Weights of a small transformer language model.
Size: 11 layers, width 512, 8 heads of 64, MLP 2752 GeGLU, vocabulary 24060, 70.4M parameters.
Architecture: LayerNorm before and after each block, rotary positions, no biases in attention or MLP, tied embeddings, capped logits.
MLP neurons of a small language model. Each row is named by its layer, matrix (gate and up: input weights; down: output weights) and neuron, and shows model dimensions 48-175. Each number is 500 + 25 x the weight over its row's rms, rounded and kept within 0 to 999. Numbers have three digits each. A neuron's up and down rows have the sign that makes its largest values positive.
After each neuron's rows, "fires in" lists the words (lower case) most often at its 100 highest values on Wikipedia text that the model never trained on. A number after a token or word is its count.

L7.gate203:522521515457482484486452489499528511488507533493572459470514488491509513486473479548459514453493514509516480498502504531528518504494461487548448535511518490495511515500521476474498469498509490471502513513504516502505492506540465483489533504483474468524475505552511512461512548509472489491504511516508522519489508493482500516452530492508482443453524519521494493472482519492445569484491
L7.up203:524512483533501502531523515524461521510505504478499509486466494520517519494510519473480463468517506483504508521490476442489498478451508487518527491507538507489505498556498485490486531509545495479482505453517487487502509510496498489451524480486528505515532558465505453488509471529429553482536487501491488525506510486517502461507438525461485504499528467504487511516527515532448484490517
L7.down203:476533460486562530476468484480504516533483500539506473496531528491478490504484513500502495499466515494508512534431519505499510531503437504484493540475489518547496533468517492492469471498512480560486503492479506476487509454499485486516510493468469508501548468520507514449505449480485466533496492456503506521488528508450537556500478478484515486491528520541501505501480519525540506526520
fires in: "as" 36, "name" 10, "him" 7, "to" 7, "of" 4

L7.gate155:510499499498533492508490507474512443500521490455488523507503504483540448491537514513500518496477507469525544503467481527508503511481506484506534509503519526503524474509479476533561459524493509436464518494495490532492498478470490502473476495503506480540502488487468525484462542489486511463506486492507521513488464479483454470492519509488458435507504470498524494509515523559466530467545
L7.up155:472555547552499503482518531516518500521494520503468504529471484490519517507459531524442506470533472499487488452491474471539503461502533507502518470516535539467450492491476555474478538514490512525531493511513500526495509504492531469493458499477496470520493488509501440461500515538527481521495470517485499471479481447482503511501483525486524527524524497496454513507504478503472507498517
L7.down155:527522482493532483521492444519466525500462488545497485526518499532531506487513528499500535470501482507530514458499487533514454552452478505483492521511506520453519491492526533496489459534503515516539470487497479475474535489467483513516512518506456514442491504507539517474513479520483451463508470463515475491481443479518496526458527519456511516513480513497507506503516468498497508472509
fires in: "under" 30, "at" 20, "during" 9, "of" 8, "by" 8, "for" 7

L7.gate651:525511458541478494526501505515533509489519455471466413520516509517496525521485511493482519449499480516522438487513524474473482492524443474514550517525511498527486503528482489485510512548503555531454501488489493504548494500502489461547500505492506466529484511504484514485528521459519488501553488504516504524496511498499478520521498470544488525478503516459451472506501533487487508474500
L7.up651:482490472492455514491540511481503492513540519495542483462538464523497507471473513487468483517504508464536536544533518492541507500498506468460494449469493484496497544497434480502512518541494497536520485510551465538524476528492506482466483485505517492508542541541511522472471531544529495427512516517551511493484479515420491502531495502484505492478540501479522538509500515503485471491491
L7.down651:480496486527504485463501508459523512519533553482486495513526558491519471515497530547482477521511472521516516562530520534473498482493465521551505535476494529477469474522510509488495518465520509512481523497524518452496477501490496503477473463475478496555526499521536519498477530464510505487491500481449460487489491482500469515519517481486516484532449533514502492524487473504530539526456
fires in: "of" 78, "with" 7, "to" 4

L7.gate2133:525524558490508508495500508516496466487535504539487539507488528537522442485499475522515535506491496442436470507489482469497504520544488500504524510552478472496530523542489459506472476506470510517475503531503534476502485500519498510525527479500511460538518496470476491510467562482456510492504548486474513479478532483492530491520521502512557503451493492536486498523471536466510487529491
L7.up2133:530489518481486525490510512526525495496502495480507556509515505543498486549508506508549466540506469459463504478522452512561487506505478499483473477509554520496508481492510467487488481521517493502513517551536496492508474500545502473499520444501504512507512429493437526479466468479452476480452463499481481521517479509523523511470472535501492490512491506490467481544507551551518471538488
L7.down2133:499476525549473518515519478522545493541460506525489499452501479534466473519511474534517477482467486496435477498473501444525472506469466445498483503489467505492499483496491496546494489495532494509501502502541446470521490523542529494447511506513476491498488514513519496477502494455457503437472546468525478521524498514464501516464480510487482532498507514519487530538522522472538487487462
fires in: "time" 18, "2" 14, "1" 13, "3" 10, "4" 6, "5" 6

L7.gate257:476489497518482470497498534504527488527515498485529481523468466522502473520544497521522492481513484548494498479517506493521519465503510533515521518471493520458450517515536518464497510513522492477560525491545528537477515485494487492457505508519534534498458514448503501477540516491498502494497476498517499487457453526546505518478494501505499500538504499511507484515512503523492506475521
L7.up257:437469537513495524488491488562450504488510538513486517484509458514455539484528514471523517479503452512518475480452459475552459493535470495505504489512486521502522451540508516493498481496501523528434534479508481497531460511510528511546523474507472538471503504516557492501504490464497527529523530493504471505500501495517493518473463490514483525445495487520486480509465546514520499494523
L7.down257:519533514531457500508484503476501521482528496532500477492510528494525482530569535557506505460482477511494487467516497502508494485481523491565491506530523515542500483521478517494534512473531477479510466486528499550502496467476545502545525468510463497448521510507431497535487531512525455499465507496496507506438498487500509451508492510505504493525524486501498499461511502488490511547485
fires in: "which" 59, "that" 26

L7.gate168:464509560512475514474462493457503506498464536506463496481482486501504494534502462474511509528469482515540514503501499524525495514507545516503507523468523466535510515524500468514510510506477505510471510504531522500509514518498500547465501482490489517471489507514454500524484525497527519506492548524505496506516475501510512496494523461490465514528460524516470532536522486549459516513505
L7.up168:508525452499511504478480506535503515515531490500483509496557535532506484455499497491554527495524455506503513516482520471514439449485561467493470462534477504513500528552472418445479500463546489443459499490469488474511474470497474512477552485432490518506537460517486487529488541488448471469517471507493520485499502473441531486490500535498503495501494508484506511514541530507494500506541
L7.down168:507500505563486507491515501482516489502525517514524481446511503523464464516521489471469530516498479497556509472489537499499482508507493549498463477452499519498465508503522469536493513502507484487506458515491519492508522503497544590483488503483534511516500470512512524515486484496533470504507546523497476505526485531559515461496485546513543536529451460505496503511498492500499522543440
fires in: "8" 13, "7" 12, "5" 10, "11" 9, "13" 8, "9" 8

L7.gate194:488522491483522505518491490512549470521505522473478539505497475493513516492512496483519530538495443477465530478510513498506500479453495509488517515502481521515474496507511537446543521438495500533536536519485516513511476473485497501502514510514531476523520504481448495532485526504488550477504531498500515462499480513550495512512542496482480508493510505506501500520492522527471523514515
L7.up194:515521526481476480494509483506474479449528506505466501469503497506464480520524468513513500499485511502513459526502493508499472485526479471526515514510461503542481513534522458467513507524456452543521483504485506484516517478520497553558496527492466495456546558492537503490499500476528519514558521558518506544474480481509512531457481491524507478524490513494532495472512507479497516493496
L7.down194:497489549524513491485515537542481483504558485489511506537496509541481524500524489477459474543484511493520468503463489512486486492519460516490477494497479524500502497477474511486515503543436489477507484525483550530583496519531520517514491517497466526492529480512506478498520526506563467447493528480526510502525469456507449470519513508480507544504513480444531485544511536520474532508514
fires in: "2" 15, "1" 14, "94" 10, "120" 7, "116" 6

L7.gate2221:559471513499484490489464561468484460485509462527479498538487483519452508482511499530471545448493491542493458512469481470497500471481500506506473501477440513504527513521522524474550491503526491479499501499502472518468478480475495520484478490499499429499505482492522508493491510475514476507488511502472477507502533505456533517531504456519513529503473521493499509471469491509515523504543
L7.up2221:542488488515500522510487563441529464512525507482467447509538489525502493466507505522491442482496500445484489487525487541501475512538527502501509509512495541515518483467438541479539509519498514494480481523480485482487449540515485487499486494482463508482473556487473509457518490533547515562497489525517506457556493515465483490496522477498498519544494513503474491470496520498483531524474
L7.down2221:502544460512487536489487550531551508493510498486496517495477465494523525447525523497484495558517545478515496511497502491470493528482508502440523528475470479481506492516516500474512525479468546479484506523505505508523509462470493516492563563491530469521516474528465504468477476503492486500502506451494496507474511483487480481532491541480462512530537507503503481522463513502467490526520
fires in: "part" 43, "section" 6, "parts" 4

L7.gate510:520503504517448526479482459507504501498517488473526490481506509544505513501530530519487491447517501461465516510512504528483487512486500483540471457541520548508451521489524529487475502500493477513497558503511514445504495502430471530485513489517487529497531495495500519553457511466531485517495485513491490504519498485501543486530501480521545497476515514516564483487480494514495510486514
L7.up510:494561495554483482483511509495508473532549512479499514489471479487468494476551539495479513481587553526501521522517480524503545517516496501509456545526482518472497507510481546503533517503503524499508487500458514517517469538482466513529482516533496494507513514472509545472501493500541488521523512515529484496467503472512523508491477530502525452548507502482500497497524506469493492502500
L7.down510:509485516510459494491462483498524522498487479489472500459517500514530530488492523532493468477517504530507497522478488463502483520532518508475472523505472513495513506514548534461485494510490547486470517499480510503508526486532512474495480516504520504467518499481479489498455528513484489474521539514545510524466531506524506486514531501510451500487528502475508513494474474567525482481519
fires in: "the" 20, "in" 17, "at" 6, "election" 6, "a" 5

L7.gate1149:550523565469499477492520500504508467521542470498498496475463561511541480468481483516492490473493507522537531519497505471498517504476504493534554501518497498512478537523518466493458530495493513479497500491499491519491495482492481439509503508516504483535459506497501538485475502524513491487497513524509546476478485481514512516500489493534508509454492520507496472515538484512467488482476
L7.up1149:511523470538488498508477495506529505533497557484487473470476509511491498506471464499486559475451475501496503470454514483515532495479486483534528472517520511518510525543483500515494463450483548526479497467498501512477456474464494525506483475554489490494461495478513512472511541477491476520524514481559515478520546507514498521521475499485499487519540489463472526485512493529502470448533
L7.down1149:531484524538495467494524511516467498495511472488523505493483540497552474511535502524476500479460508529498502518496516496518528474549501488466531493492447513513536507505501528465503496545542469520500535532505476475504489498487460472518506548514505511491541521476468514477516536484558534486531518478496508497483496519514490537497506535439498484505489541520502502531513489535540526510456
fires in: "of" 28, "after" 26, "as" 11, "for" 8, "in" 7, "to" 5

L7.gate716:511485496496499500491472529505532509490514517513483465498509473578460451492493502483505495485494499496476487519511514530533517547523530503524495504490517517488527483522472559483513536488498534513475504481466476491489479485520500494493503458479492518495512518464560467516489467499482451573511514464502521539534519520489536489541473504489501579478493541539517502481464548516473541504508
L7.up716:503524508494486475497483523483510531494470487501481503526462522547512485492544499473498508567498477526505492480509469486511516510509529572543483517492505551486479485515490528524516535509525478482502524520512523483503493499457562497544498501486448514482525487493486514561526523486498524503533493484497497428501481448502476502507501489479540484504499493471479485490483505464516515491516
L7.down716:499496509495516479481515443473496506484515471529502465537498514515454515485473512490553533503513420474467535484523479484478511504508525484492501524503504479503479520478473513454492482473480513484502488555500493520490491552526497511497495529494484484492491444531483474455496470468478484476486500485509472482501509482522489454490511507517526455490539502532444468497503511468506495495470
fires in: "the" 40, "same" 21, "that" 12, "this" 9

L7.gate394:522536489513517532477439541497488471484554495509530489546491464537538487528486485514511491462500496508469533522482496508469469541466538497453534521545456513509471518507445437520510501516533526523488531510510523435539452503501505470465524542528466471518476447483509511517536508476490476529495548510520493534475474505519485478490534531514482465479506517483466542522505477502469540529482
L7.up394:504456458500470508480481507483510495489483517476498480523558496476501496490503486517505513478494482451519527524492489467443537512539539512490512535466511490501471573492480481524470482517507491521453489508490479476507501519453509488524516488513494471502505499500486490512483507494442509532514478485520449474567528445494529508438505472501472508465459460486536527495497524521457505500490
L7.down394:517505485507515457488497529488488482481504551514490471444489481518562477511513481463517481481473466479543497481493510509454506462461514486503552454480521509473489494514499491471501453530506487509501518505481499502519484564504506476506479486440497470524497521471455489529483476512515480506464537464496476512470522476492488463533540515533499490484475466494492499495521502505458527520518
fires in: "were" 27, "was" 25, "are" 9, "re" 5, "is" 5, "be" 4

L7.gate1627:486530507508469459520493473496492473547502512459506478547534512506445488517537523493465504511485512530490481495501487509506513517503484496497539478450474518530540514466509540506502505487478523515497506494539505514511508499501461487471567520507517502472460507495519534505446533508471465528510502470529475563508437478508512444529496455487501525481493432500483483520462505472470502464488
L7.up1627:461525465495473509491510483502504481510515489505517474510488517455473510520493494457490447520508537499525489535522478487497504477490473529484494481481486492487518545487576515522497525510508511522510520474527473528484501518466478522500478476487510469478490513480504470489475516482458515494482492529520470518522536543474517458508446488492527531489548470483520517515490541532500434462510
L7.down1627:463496486505498480521472459518513542529547517481492503507530512498430525469481502510521494534497504493541508492482481498519484500501476537536491494468516533500466540507494511504483493491509527517540503494588508502529469482533457488508519493502497493477468521476497505478460528512518512493485451480482445522514491500479485492521475454503517520515516508525482475559507508491479487530458
fires in: "would" 36, "to" 27, "ll" 4, "will" 4, "not" 4

L7.gate1945:528507479460484495507473497516539474536506489567511510483506520458531492503481480488509485479517562509495522549509518506496500475514465524485508502510484521486516496474479565486514488523499529496491527489489486504493489514552477492496514496492462464514499481513503523512501486495518506528494563515494480513503492532466524560489479464493503499495512493490508482489469536475487502540517
L7.up1945:496509500527462501477530533523541497512518437494511451487496485466482509453489465472511473509491467504494483517525437545513503490521509492481520523520458483489491526514547487563542500527456459512512469554545471532506513503488468489495526471497578475550492505501501476535480426518507475555493504477503502458517523477539529489480495503496539465503442550494541519483446498488521518513484
L7.down1945:454510527515482505416536498438518509510542480489485476504474464503499540512517477525506494497510490493480513505497478572478515477504486505507504544467495456467507486510491540496543493474503484509506492523492504504475482490498541479487496546454520478529481513495533550543489469486533495513507535460480506508498447494451518467448488508502505516514525527519522477446506524491499509482486
fires in: "all" 21, "full" 18, "half" 9, "part" 8, "non" 5, "off" 4

L7.gate1889:478491512502474487474506545451495491489492529516492509473497492501511514468505482499442524442487519524492524500518510464501513515494479494461521539509446475527493469473513511492522518513495510544488505503527497542478519505471483457495540476528468489483536520471503497514497510465509522494534483449501511446501508504505517512523508501510471508529504514523493509513503534469491504479501
L7.up1889:538516549527476511494525462476485528478497489477505486490518489525507499496547464539477513520478490464486505548476501510484495480521480481469527493537529494507522565503521473520469469483500500537464513461516491518500483467519499529496483449538534505486459451504532496474511553523484499451531500492485532509481508519507476509474505520512466505500498547559517494488514562485507515512474
L7.down1889:523484523460535515499460529495500520488512498466488537488478523522507477482498516500489509468479479542476535455502475511521508521482520487468524478518480510514528478445489515475518484461527525462475499507509506488533526495496469486520515518507521499463480495491501517510502498521503504500491489524509500458522484501543469515522513548554495510524528529461507445528522503500502487515452
fires in: "1" 25, "san" 12, "kirchler" 6, "hannes" 5, "1st" 4, "2" 4

L7.gate678:520566492505494520480525446489492525500490496494475456498494454537545491495513498506500530436468499512506510497493509520476520504519527539547518511487478493464531515543463473488493524529499514498478489496501516500498555521493493521475475494477519525526499503487457540493517532476518469499538506480484495510461522463462464545516465482515460474478476523500514524485489505518488516513508
L7.up678:504509506476472540483498538485509476524510503510511472501488487501494477529479519508512517528537501550506540521467563473519480480511468556466517462492494539520473543492479516511495503494519503537474489466509485528521497539501512468542493462513499530537487520526517480485506533535484551488502485521482491508534459503454507545527515479414562525497495480514517468520501528458527469529532
L7.down678:514487464508481497492485487483483487444549520486479484496516479548513480515502499495485486471480491537491484473485469538462480477524541524545486499489505501555581508537518489514510513502559525505496491529478528475493561511527506537510532499470516515547473512512528486486513507486521488493530511516519465492457486503510465509486511509527482524526503506476515438509485479511548480496456
fires in: "in" 12, "during" 12, "of" 10, "for" 7, "created" 6, "on" 4

L7.gate1309:496516521491505513422493500490497478500477547494519511459495485497508478509514499552511477514521496485492536495446470486475507535462527508487488474554511586485536472477487449464499542458521490527471492480511475514484524464514512495505552514537460518468517475552512461473496482509493473523491472476518500494537534524517549474503532491509521506496513476488507517509501476531480498500516
L7.up1309:532506492563530517502512516494524498503491510471473473506528522472556508482490507464485449517518541510519528461514533512502519494486467463511496505465471479482527505496500476477508504461467514547527510545517481535535468501456470485481495478530495500485510497463533497505486510476503475460541523563494471481455493447553492495507530493464508497519520500480484467467523463503517466520476
L7.down1309:451480466535499507445497464437499435446496486508532514482484518458541495525486547498487524528503517453468509500498536498472484498455526514508476539506467545520526532500507494510493483505538504484480512489500507529495487491513523520517502488501540460474472496487496543490516525510543509483503515495486485545526511493469460534513466554503525469511543531532515514499493487503507503537486
fires in: "0" 20, "1" 10, "games" 8, "years" 6, "months" 5, "season" 4

L7.gate1455:546528513481481522484484530530531533462528516474525505485452513533529483534499502519508478485506480463520458507543512504498518472519533511537509454503485476525490522425478485480473533538511527519515502504514510499544463537475532526504535499516474498487491545496483485531499520501504483554507498513557520482503519507490525491514538425492498541479482511511515462490502503486518525473476
L7.up1455:498506518476515512478524577518523492468526551501454456550526483524510470502475459471525466513533491482472485555492492490483543478510535533497495530481469519517498509452523499494458547526501535501521509479498479458514495460514472533534495516502458435540480491501458460505498517469504446470479506472507512448470515480479490465527510509497488525525478483490472526531471512542493515524522
L7.down1455:491555534520481531497523480495509581486577512536524479420501466473485517520489526491489468480527515513539537517474495496491526536491505466517504500539462524503495470471468487487488478504502500495500490499510473518555489479462521541505488506515494499491511507516528479482453519450520514505495478477505508486524519540534493485451520487488511503480502484498510520519526543472515494550454
fires in: "2" 21, "5" 14, "1" 12, "3" 12, "6" 8, "4" 6

L7.gate1352:530523504494490487463532447523552514477525465520518473504496485486508472507527473482494525467534509512499481509492547518539512505507506494532526489505520530490479488497510523529486521489484520543494464483493488497494509508465517536531508503536534472508530445520505529517521507466471487490522563534507505440497479511468503520493470466504475482495493515530476513507503558505472508514466
L7.up1352:522533494505477485489499490487536475507445480511465485489486508500547503526514498519515439513499477506453549503485491514509525458490478468487584459508523488475534472523520509517479460548497516522524470515495455512509527462501472455465490482498489524505551488542500470471554523462424510476528535527493492494491528450520458476507550450474499514499484526491531458528510549492478496473431
L7.down1352:529505502515508496466510475507498510489529500552498506480496490486489464472500524492526520479543491515473478488477500486474507490488477502496483442470495512493456529487475541525474501486457484484548518516552480499435489473481475532511509493516527504503521447459571486498505478463437551552496476477490514495524501462490479495471519477508522470499526525477518485527513495550509544504506
fires in: "at" 50, "atom" 4

L7.gate1586:558505498493459496526522432518462487462534524571499509489466479504480496522486512492492492475477531496506522476501456487493518516492516481499517495495453483522495518496500464509491511489514508506485548518517472471534483467538488498469526514509523464527546454462506501515532509474501540528513553534485478493497512504509533506471517420488523504481465522472491510491481535532488511506513
L7.up1586:503512432510531521514471508499503498515482471535514486502474508537484520477535509503518516570469513484497498482517482485505479499485477498529491515470463491462446491504511485503478460481478468462509536503517479493495510466485507491531544495476501494520476508504469516518482534509505498498495492494504488497488503454437511473481493501513527490532538531527478517495468486482465500516497
L7.down1586:526516498492542500514475507481569505526501492524456462520517491488461511500521528546510508470493518483513494551491497509498517501528541516506466485546482527514462473517495516488500524462494485495484496497523489455512497516521466455506481473521503502480481516454474486515446518481494493455504457468540469519511509453521538523481498514501522526491553517527477496516494529510440452501476
fires in: "to" 35, "would" 34, "did" 12, "may" 4, "should" 4

L7.gate53:534535530511525501561480509525493499490499521496458497535494474518495518516538516497488528527523504501492536475491487488494505499515520489502501522504486504525483472517514521487557496500461485481500481522500513545516539517431489472491503511465495509507496530520503511489466498476492462481513535507525526494493502504483548502486481481519515502476509510536548527548464468488480488517496
L7.up53:499531479500485510520488507507534521540464508479555545496497516477508483486515471478482506477499539493553478466476514494488538482487534506482462537474477463526475493582485527496492530483452521511507480467501512537493502521447530490471468497498510477479558486496502544512513488475459506510524493528508483517561507497479495496480485512498505501493514529457505500498534476516503491526548
L7.down53:458472479501496486531503540434523515500559516463527451514523492484551506514553517490495506532524502522506511554497472488508490477521496479534505487477524522481448488478450513498534458469500466482489521509519495484508502479519501502502508503566514517536484492500491480492423555484478517515546483474511467505490534483507539504516496524524490480503502514527529557509498498522541537498451
fires in: "0" 51, "lb" 4

L7.gate1170:498490482542506489479479520546461507463530501445480513493494514527465493487490442476497497521475493514515499486491535518510499501508493479538518497495470545496502483544496515507501509514469481509454518538524519538529537494498558512531541499498508471536470505502514508460475483471536549506482534502519513501501473522459501510469484527503481484511530500534506474530563500479471536534496
L7.up1170:527504511504519496507535457505510527504505508490474529507488522502510513495492508491460491488491471528459509494505510467488469492474476500503520492523500516487518505530494547477484523494516487492482513512493498526469495501480505508479527528578515483534546545474519543499498512508497487474497476492480520513533485463493477521504512464523466514478496517451511498513512535500518494490495
L7.down1170:436537501521510509484489457505508494496460514537498510505502498489504512511509480451519473487528519525528522508457498497502513471486527485495558528492470530486501483494542494509520466515510492520489464513522526500470509443490470470515491544436515491504459506536477505485488499477527502498470498538486465509490539526474517492511521499528481515458518543512509498515503451567500501508454
fires in: "to" 57, "from" 20

L7.gate1469:506485504485487532498488548486489498427471511487508468545486494506518466473463502532518485503484444513507510521466495481531523477521515510540484500499500492479510470479475509535481512500551492509545480536508457495510517488545506537467489508532501468519533476509527535497490501521490440546508497494505485492493530542515453470507506514457460500502488511514526470503529535520480483511529
L7.up1469:539491549491526493536521454484499466510487554487481526534450458552490480541536507546509460478513440494478510523462488527475549530476532513498498471499479524485481485465508501513467488489518503481530525538475459480526488475490479468509516505460498513520506451528483480489489486479500522476473509494510544480529489485514516457535475472501473494492487478526476477485480505499491487502550
L7.down1469:511477524459522515530493525444501505525495497497507540487522508491503502528466502437478489507499523517503475463510503495500485502545491470499523515483485513456459493494507484505557490486483454457533463512497504504504514545512506474436523517468511504520475522500530565488461510511481511490521510476533508542459451461511535514472526519496483463537475473478466510499497475488503461491518
fires in: "1" 14, "9" 11, "7" 10, "6" 9, "8" 7, "2" 7

L7.gate640:523490496492469501516455568522492519502502516498498499486532448519497492533475512484537483517483487510497471500457523491536472473510525492504482528497505529498474478511488489502544487517542489548527491512459473498532517497473498526549536504485482473452463531499500530488566483461526490480494504511535512510554475510513529528473528483467491517461496544476511516531545529467504493473467
L7.up640:501485504491536479485480471472515489467523530480478532538517488480505483494516479481478481478486480508489482510546481488533479465513496501517512486512511525548530469528423527472473481496486547487468497513443447529485528511500504522523492462520492512523502480511517512572465491494524492498508513499495504470469505511490515464549476519487527529485481523507515509468495530533491506517515
L7.down640:456467494517506476532487506522486489517515527529515474473551488494500501535530526508518480472507503491464509526526520537495532522479541473545520528509468508471483489462502498511522465518507500559517489500499460507502478510473522490492499493490528521445515546487482528465486493525495515490436516505467485528492505526523549528486504535513497532486481539473525505517488521505547489502503
fires in: "1" 31, "2" 18, "3" 11, "6" 7, "5" 7, "4" 6

L7.gate383:523471535513455471454458455502499479485509481529478517500485526489487479525519546524520533478529517568506489502512537485498446514488547504511512473502545500523465527471507510497524538510530479507514497500466479521503502517478488503495486451493548508473494496492552497525459508496455505507498507447513480449454545538495523480523525523513521510497500481541483499500504507508448501500499
L7.up383:525497515487484478520532484528477506476496556501465463491530481474515502496505471510557541520501484463487508463510509489480532503530474486496481533458504473491468506500510523572534501489483530523499505523472519450506477521505527528531446525512479520513515508489510527518506521489492483481534508537513494420434489465521523522545494525518453515494473532469509501489501474506481530480511
L7.down383:490493518518496537492523566564505521520509497480475481495508493433519503472524499499517525489505508457526466483481500501495488508489499475515465497472533494505499483488545514499517491532468526507507495501461536480530465496528563501534471489505489517485535501517500481471476517483467504490534504480492522463446512470528520477527477501503458524489514516508495507505494495500483475507501
fires in: "6" 40, "7" 6, "5" 5

L7.gate2008:539478480446480495476484511517501482478512507516545490502524528470523511523471476482501477497499542496529502487498491503527480480489440464487541468533514468484505498518500490507498516509550505472514517465450492507474506445491497511537513513466488514475520535541556457487543545494516514474513507479491511501487535469461460559514512474533444480498502511506467537510543501516461522487470
L7.up2008:508467503529504501532522500461508496479496471469505458520495475527503480486459498490501501486493480514488500485496518530463491499508521516518493441471510542507475506519515484527481510501468484518511461544518519531528496527483457478501502489458529525534500481491480519470496524531498449498521531526477494493553463501464490515516559506484488484546505500483528524497501508503450554497436
L7.down2008:438496462486485496495521468490459537509474521504485514501522489526496494532507551458493469531527483524508510520503493470503506506464477468496524465474563503479499541459514488529509503494489505481481486516466549465480494496555484523525533546470478459496521498489516531518528491505491505502490528475515529497505521468464485499505513486487511511447517521484528453532494464494550487558491
fires in: "at" 69, "atom" 5, "in" 4

L7.gate1622:456519538465492532486498454492511475482545538505510475492496508497459500516495544527479521521500481499474457544494504545502483501514550504523524546507447509492486519549477569485495523448543488469482530532533514516498496550537521494519539479509476511509501472519542505495505529492524485478494513492501540490485487481487489460495501478501480523529492481461504487509499531505453492488494
L7.up1622:479477502495521499510504485498515515506478521504429494513454483463501492518504484480491489462479523492488498512520481504542482481501491517514504547466538514550517431505443520486513511519521482449483516430490507501481486474498496529452517496499455505515506528496475505517556533475526542517490485496498539472478536512545509508535514515544484561520497529467496546464486545495507496484492
L7.down1622:457492490535519511498528484493532499476493528486509460441470527494518542482477520469497568467482469506464481489503510481465495513497549507501504530522448509483515481535494496462502512504513516449443527514469559498472481505463468494496516491519497492507525496511488516497500506481494549460508485541527541495502510457525493495536484529509520495478481494515518487446481565469525527531466
fires in: "that" 30, "which" 17, "but" 15, "where" 9

L7.gate1458:494486518507497470425461509521519426512494474517500492512494486519499532500475517510500542501528481493517471493499519555520493536485462468504492488507491525522501553482521512500567480523479475528528510504445482470470523474505464502542543482497479525508520484507515482500444500512504438484503418489498517499472460497493553496518503522525479520460492483539501462495486468482502484495482
L7.up1458:508485527485494479503515489495513488528513468469463488543503516479527548489480492456487500497534503523478542469507500496474527514491551510482514462561492523488501506501497498476530433498511518495550486540504485532485493492446501493500485523515480519520525537488472508486477542497496458543502508453471492505509500546540507483487477493539565488531482474492473512496459487495503495462498
L7.down1458:515524516531533479510525502504522496495547494468468458494476486517511506499503443488532511484496489513475494489513463524533473484490518539513510476475460481512501519523465530500479498511450532507491507519485516532531449488509524482502498499486509501490506497498523519470518483524509503522511488494506466479510496452456508494532469461499524495516496544487461521499508531533500498527519
fires in: "the" 66, "s" 5

L7.gate2281:551545523508487493503459486503462498462553508455511523496469526489512482536517536520455521454512500486524484514519529460514500464493484507548528486487508493469515501509486519510516473521498464530502466485494536498522490490489501491476505499478494537514495494467509519511493545533503564487510492473489464537489507490495482545494523498468475467496534520486517545522522506492448528512495
L7.up2281:507546528508563517532530473487516496520514493492505518489534498518529473497487504493479499538483501476469481515487517471495475516518501469525511453530535510476461498512487482506516486498485495519505467491539480508456497497468506485525485472494501493537509470536518452490506520472483494519489490510486552502509532452485491496521518520493492455513489499493530471533493519545470504470514
L7.down2281:532510512513464477452505491546460535498509512494486519494494504459534472511460500500522520441496489534467515529499491445500514506527508482493524493501488502517477473484532475488506491501488443493509456502460495530442457555489501553502525512463555489500533495466486533487475494506493515486543495475515479496519494476465492569523497474478521466469515546483529466480496478492545552494471
fires in: "at" 76, "in" 5, "for" 5, "atom" 4

L7.gate1026:455507533452522475503473489500526497504521500464467533522499515497476508534475507487516523485505468488507532473495482484491514463540533541476514556485488536539468500520485527525527494499489491509538547452494460499489454513517483488461495468497487509485443463507457523523485514480500476473552487460507515484471526495482481506500509458488493508525449523514476514461442474456487502469495
L7.up1026:478490467497525524486556484472513519533525533558510516497526456526524537480524499525457514473511508497485470481475482482509472513504511518492482495454472499442505444487518523484459509512529492490499511422500510477456526522494554509516481528521522460496475485473495494495470521518517538501523476498512457469462490513526499522525507473463530506519512469516505496522510480495482489456486
L7.down1026:500491461494495525534466521481479525493519465526482503492461491463479498509512494505500509488506456541485484513523491544523506469527534537537495518518496488476486507543459522480509480493484530520497532503499489493476479520456467487548497445494517519481524462540508533485512505508490511426509476507499530484496521466517540532495552495477488508539505483549479534508487507478488521504507
fires in: "which" 55, "that" 32, "what" 5, "as" 5

L7.gate2512:547466546450513493484480517479451519508485533490533481506478492524592473537481507489455494487474520498535526538460521494499508484474506470510538536501502505510470497485481475489464479510542484525491431517522509444475488501525523444498505511540466512510446460546526494493501495487483499505491536492495529511479493485516533461499497509511486485471513488520496502498512470516510491464512
L7.up2512:434469497524483461471477482465514465543519467524463463494480539463440494507545514491480485523499506542499456485493482550527557522469520516520490510478471480454520518477480485512527522493494477482502520476530510501540503506503473470535522479532527517477514466500517517489479524472495498476521481487505524525478524514507492453508506516520475521498482487519524490449515545530541473484508
L7.down2512:532493501526536523466441507525473522478514513488475529496469482480536497501511470534503527500491519526522500482472574496490485537475486470508518517534507536496474484519494487528482495496486554540519474521495502474545525483474526437478538529463470500475506524470532483527550489492526502529463528500424490520505489497475494518492471521476478492489494502496506486532511530531517517550485
fires in: "be" 24, "were" 21, "was" 21, "are" 6, "being" 5, "is" 4

L7.gate1630:466512539495500508492505544503501483444492510506514489503494533476499549469497488501523506508479473438514513494520483537498496491489518531560548479525526508488462453442517478496509539541494478511549484479514463495508487507486495485513487481518504517490490532496498535481470540451512524518487498527576468487524517505452487455511488507525508496472498533495540489504483506499500513503435
L7.up1630:439520558466499558529484504486497476517521518452454471473516474512473517465485504496488506476418505516526514483500556498495498503525492526496496485463499496493532525489506479484510527500477480503553483498514507489525519521494486517506478479511490459510535489513495502522467558484474525460476498486502491491516525508517499531518536503481503469502462467500526506454474500506500512508482
L7.down1630:506512501514494499487472501528453524515519529525482507464493470491497466494528507550481450514518468537522494488490520472533478491502537476490503467462499486481472468470514493486526477512506480510497482514509454496520489475526498559527502515533501489509520470517540495493535487531509462501511502468504499524565486507498497491481518540475463542514525506563518515483511498521461539485500
fires in: "4" 34, "2" 21, "3" 17, "5" 17, "1" 6